config.toml
hidden_act = "swiglu"
schedule = "wsd"
batch_tokens = 131072
MLP neurons of a small language model. Each row is named by its layer, matrix (gate and up: input weights) and neuron, and shows model dimensions 330-425. Each number is 500 + 40 x the weight over its row's rms, rounded and kept within 0 to 999. Numbers have three digits each. A neuron's up and down rows have the sign that makes its largest values positive.
A block is one neuron, or neurons of one layer that tend to fire together. After each block is what it responds to, as a language model described it from the Wikipedia text at the highest values.

L3.gate106:517557507498462508548517547585538546482477468464448569476475492502607496621544543561460478479463482555457488485489504525518476535543539482493524552461441398463509491538520526508571495431501452516511552451501414524521459454502544487500491488514490519509555507473525476502491507505465449486
L3.up106:519572531469463446526470500602558470458477465509517530507501551454513506493529533482520564479462449502492544514556553545468508507574484440620487491489491484501524526505538484498536549463486514544488443449484463452495404495502574435422505509512511464495465518510566435493485485466529467518
Description: Person names and "born"

L2.gate27:508562502553558485520559536519490398529454458494482496501463491446502458516472499572519524548483432483521530469486504488468478527529463455477522520512447544489605498540504525542522458504473520528442468551371497498505452531551584455506489474525593567463497464552568505482516553497562562488
L2.up27:551525513570475514545570504538476474523414520514423455497485476470537425498481531544503478543508473491478519420477476470493521543469433447478501482563514498486624463532531513492561486482473506533436466581489500494410486509511516518516525437559535491452466483517578516473511505504576516505
L2.gate58:557563482523461467489475490526446469479545450563540520517501501607533440546512557535477507488520530503439505493483438452447431481556452531555556548531486462516547439528540488554507512513484530511511492447491449431529482510488558502422485462513471518520557494460456465513576423495522511573
L2.up58:566566423538468503532456494534499461399473465512518499460533512518503474565577557579493489454501576485492553454497509473440460493521491471494555555496472422545516527553523459507486518485483540495486495433502536477476532470482551564428476515451503479528445475437487521519468397472499456560
L2.gate84:536560450459492535526522444504510446515555456535466510508598544484490484542537471486518424482487472462476437514491539459555501490430454451520510394508521478486470468483504537486504467512492503534546522595483482467476531469490531511448428517479547551418544395444514450497497554521568535459
L2.up84:518507504525470436586559474546440490516506530508555543504531538525515411534472542454507511502503532489517543512414489507523525477544445565448531534493479451398542451522486472509551552441457469421468580431497484530494482451502449588449513422538492463438488428483533445517498522459594503471
L2.gate288:473566420516451519491495546495506468504471515566541573516554546557502436523520473529541554465455526554507528546503538493470400567473461536459498562512461576406503490549542516550452494513492525554572423566459430462496482399509538521506436478514488507554518511511470469478445464493532421458
L2.up288:452517500498429550500515564494503492525441514532511470503476572498526454497533508509556549464507557549526512469489534500474431547465493537491509552512449463395524487580494458594435484477495571515522459565549479472436472466504505554514489482461512491490545511492439562442494458447505458433
L2.gate385:532521479557500530472499527453470471485554476492517522467497515511458450496486530493493558492483554510486394463402540524449462532515545527456485453552472523441520556478534519470488505462459561466535449534490543525444531533536485507510432539564519478440485451474487497480487421451492517519
L2.up385:508530483505534552482466513478476516498554477486497491467474579500408547478485538568492544537507503555468410508433510496480472539482485572529503500579473569486499547467489524542440514493490498507521433547488553525479504474546516511476449533516526461439465527495492510494512459467512467496
L2.gate469:593570448495522517503478515551526496432455473540555532440527484497515487474428536439406536513505497487539476458456481436529482534541452534478509495542460486482511503542520560536469529462475463479457540557507543497504553528554459462429535469530510524481425459543510529444596371439510511508
L2.up469:576539490513522520468544536513497502428494462513506550447509429522515529451485545466391554505537520474511443413476437478493502494500464560521533483569446406472538540520513532503493511481527405473384506533484530510549564559552456491476503499534514532435470474515525522511560406462511486508
L2.gate632:533540499540474427479586537423474472459574566571536526458562480519532418436498573506562595527467443477477511564497561461581492445519498543452506519522479482474546500475495480469426474484498460508532482564529512495505452420547563476524443580566498509482456480466505548458471508473532471486
L2.up632:538527467465554504546547552476463472496508484526504505526544561503448458421512556496528520433451419509588469506497481499506488454488436489500464446522551471478543444485477484476520513484484484581459494585512525520463502473486501509445441511603505498451439405481447506503541485509576458531
L2.gate890:546489531547482513495558538449460480471545513478560499431523527569487437458432521548530471516452543458587517467458517449547462483443474516507540561556443483444534491435490487476526516450505464483490531508458510545505503496526475480535505521496467468431441579564453462461449449436480449534
L2.up890:587521483574438463468595562438428497482529489480561583410506526507487445463407496459486508442438470470519480427473501480555482549453479467531541497555457533452448466471539482481522515505559480569482480503457499517514475483551518494475499493533506460467414479574496462515463483434502507525
Description: Foreign proper-name pieces

L2.gate85:532563544470504476468508493531494470559487507509468508513462508457461491491482503508489489517514486569494450560465442437515418488492378519498563492516555469506478453429473519544504487566485491554507555486540544421497553436551482525509489481558502504491528467546484487436581557452491550504
L2.up85:469508515475567535496497564523594501494440523462526478477505484503529516456517481454498453516548539502470442507417450482520425528477498547498499506521499457531541448477497541552535539490485482546453491560496504531490474530536507568443522492542491412450467462510452495472508587512510468407
L2.gate160:484504543519576460464461482529566512493476516440513551461470473513501514461528566496486550491479474461441525524497483488483448570536578498438510458542463463567421526402466460588543516486461504426525512493605505547544459530526446516490504497528583516479519456483513498520489554520492555558
L2.up160:472468481479542507418458495443524494499476579476555462486519503471513523498535510546474570499442505460487511535545458442458444553552554507434534462571452443580464517454509496509539573478531513454474518470557498463508430456547417504496492511500622439506550479482508495527473570553477570528
L2.gate284:479500440524520475418477499497447497518500540569497515530414541497530470490556500485476533500574430481453470493402458517494478448551501472535529541518561501560487530465581532492502528599509468492543612447476497455494529501563550485445460524504511500401529481505528479544486489517495443452
L2.up284:514533455519514482421459545479462536507493543539565473543457515475504463470524547531509512516527545504499463416529527486493543524564439446584515503515558528497521501520577536412567529465479500503524566479506497446443526473530522488444504454519522558484574523636534437526505468512446457466
L2.gate445:563571510472505476485488439492598487422418552452396447447489502489503491499428450562484525532507482555465486511465507468511558501517548552557498493522470561499548491477517469553509478470511495520511495436521462506472451483432448513535480543440445507485541473408525465542563536500455530518
L2.up445:496560439484523457501429515495509513517502543414516516555386494455519518495433517603521443529545506504471498499494535416532545518529530517479463537460527493505524461458455448502522525590488513455533539458464497517479486500538468505572433530511469474509546492417531466537566519528514484463
L2.gate486:520493519462543577443475553524522495548443526418522508481479496569493523497561558418551536533462573446533540526520475537564464508473465491478474454497497501534540498449515495530474578501495412469479533525435495542530447491422522462488505531513521457460538517474427480503514532553494379466
L2.up486:613475533470549458556502517508492475527476474496505478506534507464518448443520513552439468484430535556431522469493509536414512536552461493606498545543478538526428511524514456476493497488460489563557470503572490463430511519469525528517524538510459501489457530470572499468488514517555541554
L2.gate664:454514573566440520520477514505531494514481507469524502395491534456536487435508511524482488546506532522519511522430513484557474509546457563507504486514553505488537528466447496552423427447499504445541511476486518479490410527461457466502459477438478502491543467480531505477487495480476464476
L2.up664:529545533508495503480547505479536469475519525469525532516453558454541534533507526488522539587542552499471543505474446501574481483516491514478503469506497505455565374488420502551494431480495487436514504403435463526533446484491483530565475509420530522517500476479573521482511525502467493460
L2.gate780:513454468510539504462389476442524555569469577476456506440481500493462500539504517533545495578491470518482507575618499499517431538500431530510480489438462515470495481492519497453453513503547487496487491466457529448507457513468520521548533573567467495486498511530474474485455512601472477447
L2.up780:543485486512541511460472495523485500522477539501497508521468533506536528475475485456448391513501509541485481521565570474444461459492500498534511502369500473501485487498480462423541458448432450568526523459462496480525421501455540466519565618503451509513548482514453562489443563567518506369
L2.gate793:546499557555452536561505392449563449464482494531423505486437536474507448533563519549424456543513453458458465471503536467507534491435467536473515565516459455496409476472459479548481412533430530533475501513525521451506546507447535555463455476469499529595437600504497489546490434546445513544
L2.up793:505533528510491473524428441422627472488518549492439567485471496451464450502579495443524529505499519517505495469471532487549519476416419518514476493483438521495449449516502519521459470480503529555505518539518603491528468510508526513493432470535434544526470497557454443552464479521483502492
Description: Word-internal "s" piece

L3.gate815:493536518424568420478538518485549529513479455454457500491477452499413490533493460471451493504458513461488500510548456560472510513553476520450511472561518513556545547589543496479531507434503521560518530522459496476464521537495546458523530496477450499463526466503487500455524552485482485488
L3.up815:456557478442500478487512537532544460479495476563469562464458418520472510519464470494509495487492475521495495489464446463435441540487496477500513515541490567556441472550533473506529478439464507554533514468559529491502494507483481518554486522491498560516513426481457495498618491489449542450
Description: S inside split names

L8.gate107:480509472428535531540515532494499553548419541522430452474426505514513553493456457524557566482467526508512475594405454458423486493577580491527502509445520600481496495466493546513472484581476467494490420483507456459546414524518552496481483574507459494504419555411516539472589531493472536374
L8.up107:530490497465531553549526557528544518494461482478457462446455461527451529513509460521542570497501550493495493504421502509411550506561562529524489510512502520495450454490456511452488492511543487572435399483526507532496525479625520486490541439485517521559411547531556505517498500496502509471
L8.gate109:493470529508561406408531564515496554541489514490549491501478483466439479531452493510514588585536490530511426505507410548500463472495566537498468558481542551453466456519584517525549466570455504498560448496473451558431510432552548495527457553547519482426464494486442450549475492482489507498
L8.up109:533521461499549502487358534550477501452478459529528440402486489497453497475437493500522479582449475477493428499543503495532475436546467558517515488455446466480537459533484554546480530513500509428526441582528484536500540462515551450479501379528450522495521515483523512471562531451500497478
L8.gate120:453463517516560495442458501512542489533518475524505499524494467516438452516462492455461511493487487490428474483412493523431464437582495498456472544489514512449389468502516518483504385526438530492538447473452451515485523509599548488499498468434451513493469471506498549524544458550455446494
L8.up120:482501481481514507457537546542478458534499429551523450503503536453420560455456447527468433494474509545544475562556514541468533454521480475477481501445458486425466481450520507492509520552464561501601460428505450473507486539470582470510481496510484491452492457491484517554467426439451477448
L8.gate143:549453434453476486475451489508534475501534518530450512532493500532445553529437530525493435497552538517476487470560472514469527534493533439533545540482465494452548453502450470480530473500518476490484547521451443535604402471523481491482507497521420491430535506571492525560538502580520537481
L8.up143:529559506480450480515441507503533521528512493558450513423515482425452520526415583499529516466478490425501521508574542538526529548561471496529533467494457528494461410487445570500535461504483532520591527470488496512530480494520512527489549491494462458460407493498517470509548464541486463523
L8.gate236:473511502416595584411480439546483448522453558508485518466354518527550540496527532500475480601568517533519464505510536485497481513538555574433496510485582525397469434495459502511544503502532439440522499483418473509539383488598511525521539477551555483514461566529527546574529554473482543471
L8.up236:466493488460476554540466505560478504490533425506473489461481496481438491543482532546548478541470435551544460563506496513484474530526479498562487453523535518399506409527535479468509513413498522511507439446499367499515445416488509536506507431513455522516524606409554453496555516483554523536
L8.gate655:529488487492516495537491480497466456449447528513449510507505455483508420515439498542477589523473560519545493561528537488536541472520536548514514525486512525442481586469470465494527525467466518533548495482488440414511445512526514504528464515481563396523456475477475448490503540516519464475
L8.up655:512613463492445516491507496479496398450494465594496461483510516515454468458480457479520533435506474498474468515441522523546522456546485519503573535517598522497457523502553472484475474547491461486506470529486425485591479473518556471494515497541545481528499486486500476491534479441535474460
L8.gate679:419515484435511425555464521462494491542597529533559515458517495495527450493445460501594490480436554528458507470514444539531472464521434519486432501527493454561530519493570550470568522490532556552497493551505544468502505474482507482402482435534503422552547524520464516495505437474503400423
L8.up679:440536519472491561464446533455395593542546504503536486495481488487540511483447576513555563471508496476500482468484498490438543500499501558535453440469496568482505504555637430542441468434512512535533446501506528509408549438422505477452511439551500559495391470545512552493439478457499484513
L8.gate822:482576468518518493584479428442504456518444570559512447517505513511496432471488495519476509474498417484542515534517507433546560500476418497486593585489537539446450528544543480443490417456456463548512532494471492462472442468516495531420555467467529511527500558504456505508527563459450486386
L8.up822:489565472427455514555515544495512479439497520497477490464480440492481534529503543437474460520541481547503446512504474472493485456487433476529534503534468460497523534547528498484489474418474519500506574497515521473515452500460570510475465477462515503526474504479480554472474518526510528476
Description: Date-introducing tokens

L2.gate17:421456462536580491529509491593515540424569479485507567480568508521507513538520505434500464481433481558469523565529477505503525464555458455497481473492460511490510540593482523565536458533555475487499448529500495460428502442559443463545523469566536492593508526530492531503546505554511457505
L2.up17:485549503529556509497520483527477531451474508497536485549527450467533532536522531443475544543451461531471489523541452524439476515536532494506436496542521466555500561569558506484471472503502533484451511537513458391616462422464544545569498438516491491538487490461452618543492560516505434451
L2.gate71:515455488508490533541420398543576538479491507520563597480457496514490449472537532578500570525505466573468546541468518497503507445413474497557530464561501501448461521461495449500492480470516451514472444502565552457516505485479525499475459503543495536473501395448492444502459518450488479492
L2.up71:449499506472489485464468524531497478500508489584534547517454468505523601542480588501492518488543457501487512507457514507491468527520528433428551455516424479459547511473566568482480491430504520496414493572537464495473478466476572463539483510533530497522573460448511542552500467523482496437
L2.gate216:448390508490526516515528508528499635553540459477503409463463524478466444498558530466552532510457580518542512513492471535528586444488502443484504504485510460372458524541482475483543526478487470573551515511583476477436452554468500442554582510550469468529522515472480444466481421533471571560
L2.up216:511454548584490465509471487574498556516519464486479526506552554427482506490485503505479485510490541492526590506465542514530467409481562525439514500509536525527505424548499437508519533528531496509482474445387448488546519547498552477547551439554455472447464556536487488470436526502414479518
L2.gate274:426480497526529553469572437526408479431485479511477506516503492585444521487554459432465474463494499549495473521496455532459485563581490552527509500475519501495492544529485486591531425513450502475509506471513463455497494469540473476516491487475535466449552543461519509471469484502464444539
L2.up274:471569482548535507465588566551558485427504520516576463458433500484499518503454515491444541470476466486476459565544482475462553518520529481496488498478461573410479461526505516475453495507534507509450479588539517440495395467540476523545568498596507508563555464523535498547551520556539434521
L2.gate591:469510490518520557546506546482560504540430534506494475418482481564469477489561526493506503473507460496525517518467548491484550462528477350516447456552478440454536491508482529477547475539492586467485465506534520586517433521482492500501473507548550470487471459489514507442509402452490456488
L2.up591:492498563507509567495486525511577484520488421523494527529574482502487480462575553538527428491556427476460463476448570490461532504493537434449606525502498467551481560464529523497540503514540576475477525463539508500534442442453553467527503487521513475520510535493552517450514391464541559514
L2.gate662:442502560497546532483516577455467541583555583520544454483558485508461459420528538573502514523423446448453569502419495493516499525488451534516483463470474492474495538459480495508468486578510479500537485476549449536491486483508490400553527465507525501549525449468515481535469482542472502587
L2.up662:535499533507494440560470486518538515465530478427563456494572466508502495566488585547456499575497539433501533506497575552499501496483476457434523496518415520446563501481511569549498521469500537552495432510546536558508513477499553506563485420501499493496522458498502503559517504489525530530
L2.gate678:495487527498492549424506537513530480470488457505516480471453513517449474556494567539548494540497506413530537527528565546501551500539494490530462496520534510479544469521419495530492482581518513470478509489499547523494474532581497514504488467523481493458574473570468528500545494516486521500
L2.up678:499545485488508563493475616507449493505524586528545514552583526534488551563517497554503545520526531562495474565526483546520535487484559424494489367572481482478564512542468468495507472459499517451581485440466529458460492390496423565547470552574450506441484461529447490511513499529506502520
L2.gate680:467470455562502541504499530549511562458440520533335479449442498455503383519490540543489486541467464449492485517441536439527523486477465489503569464471522537459471470447494486485491415510545480509526588517492459478482501483473476491460444503551512517571549494460489467479488479459478489486
L2.up680:489561453481515529515500459536518519514507480485492451565477479579502473527523480517516473545501479473467508502450538533535526474461574474530478507522622474516529397522477504512508534510480472493537512458526564394512460441521496524570498442415461521479499497433522489460545542518495524518
Description: Birth and date tokens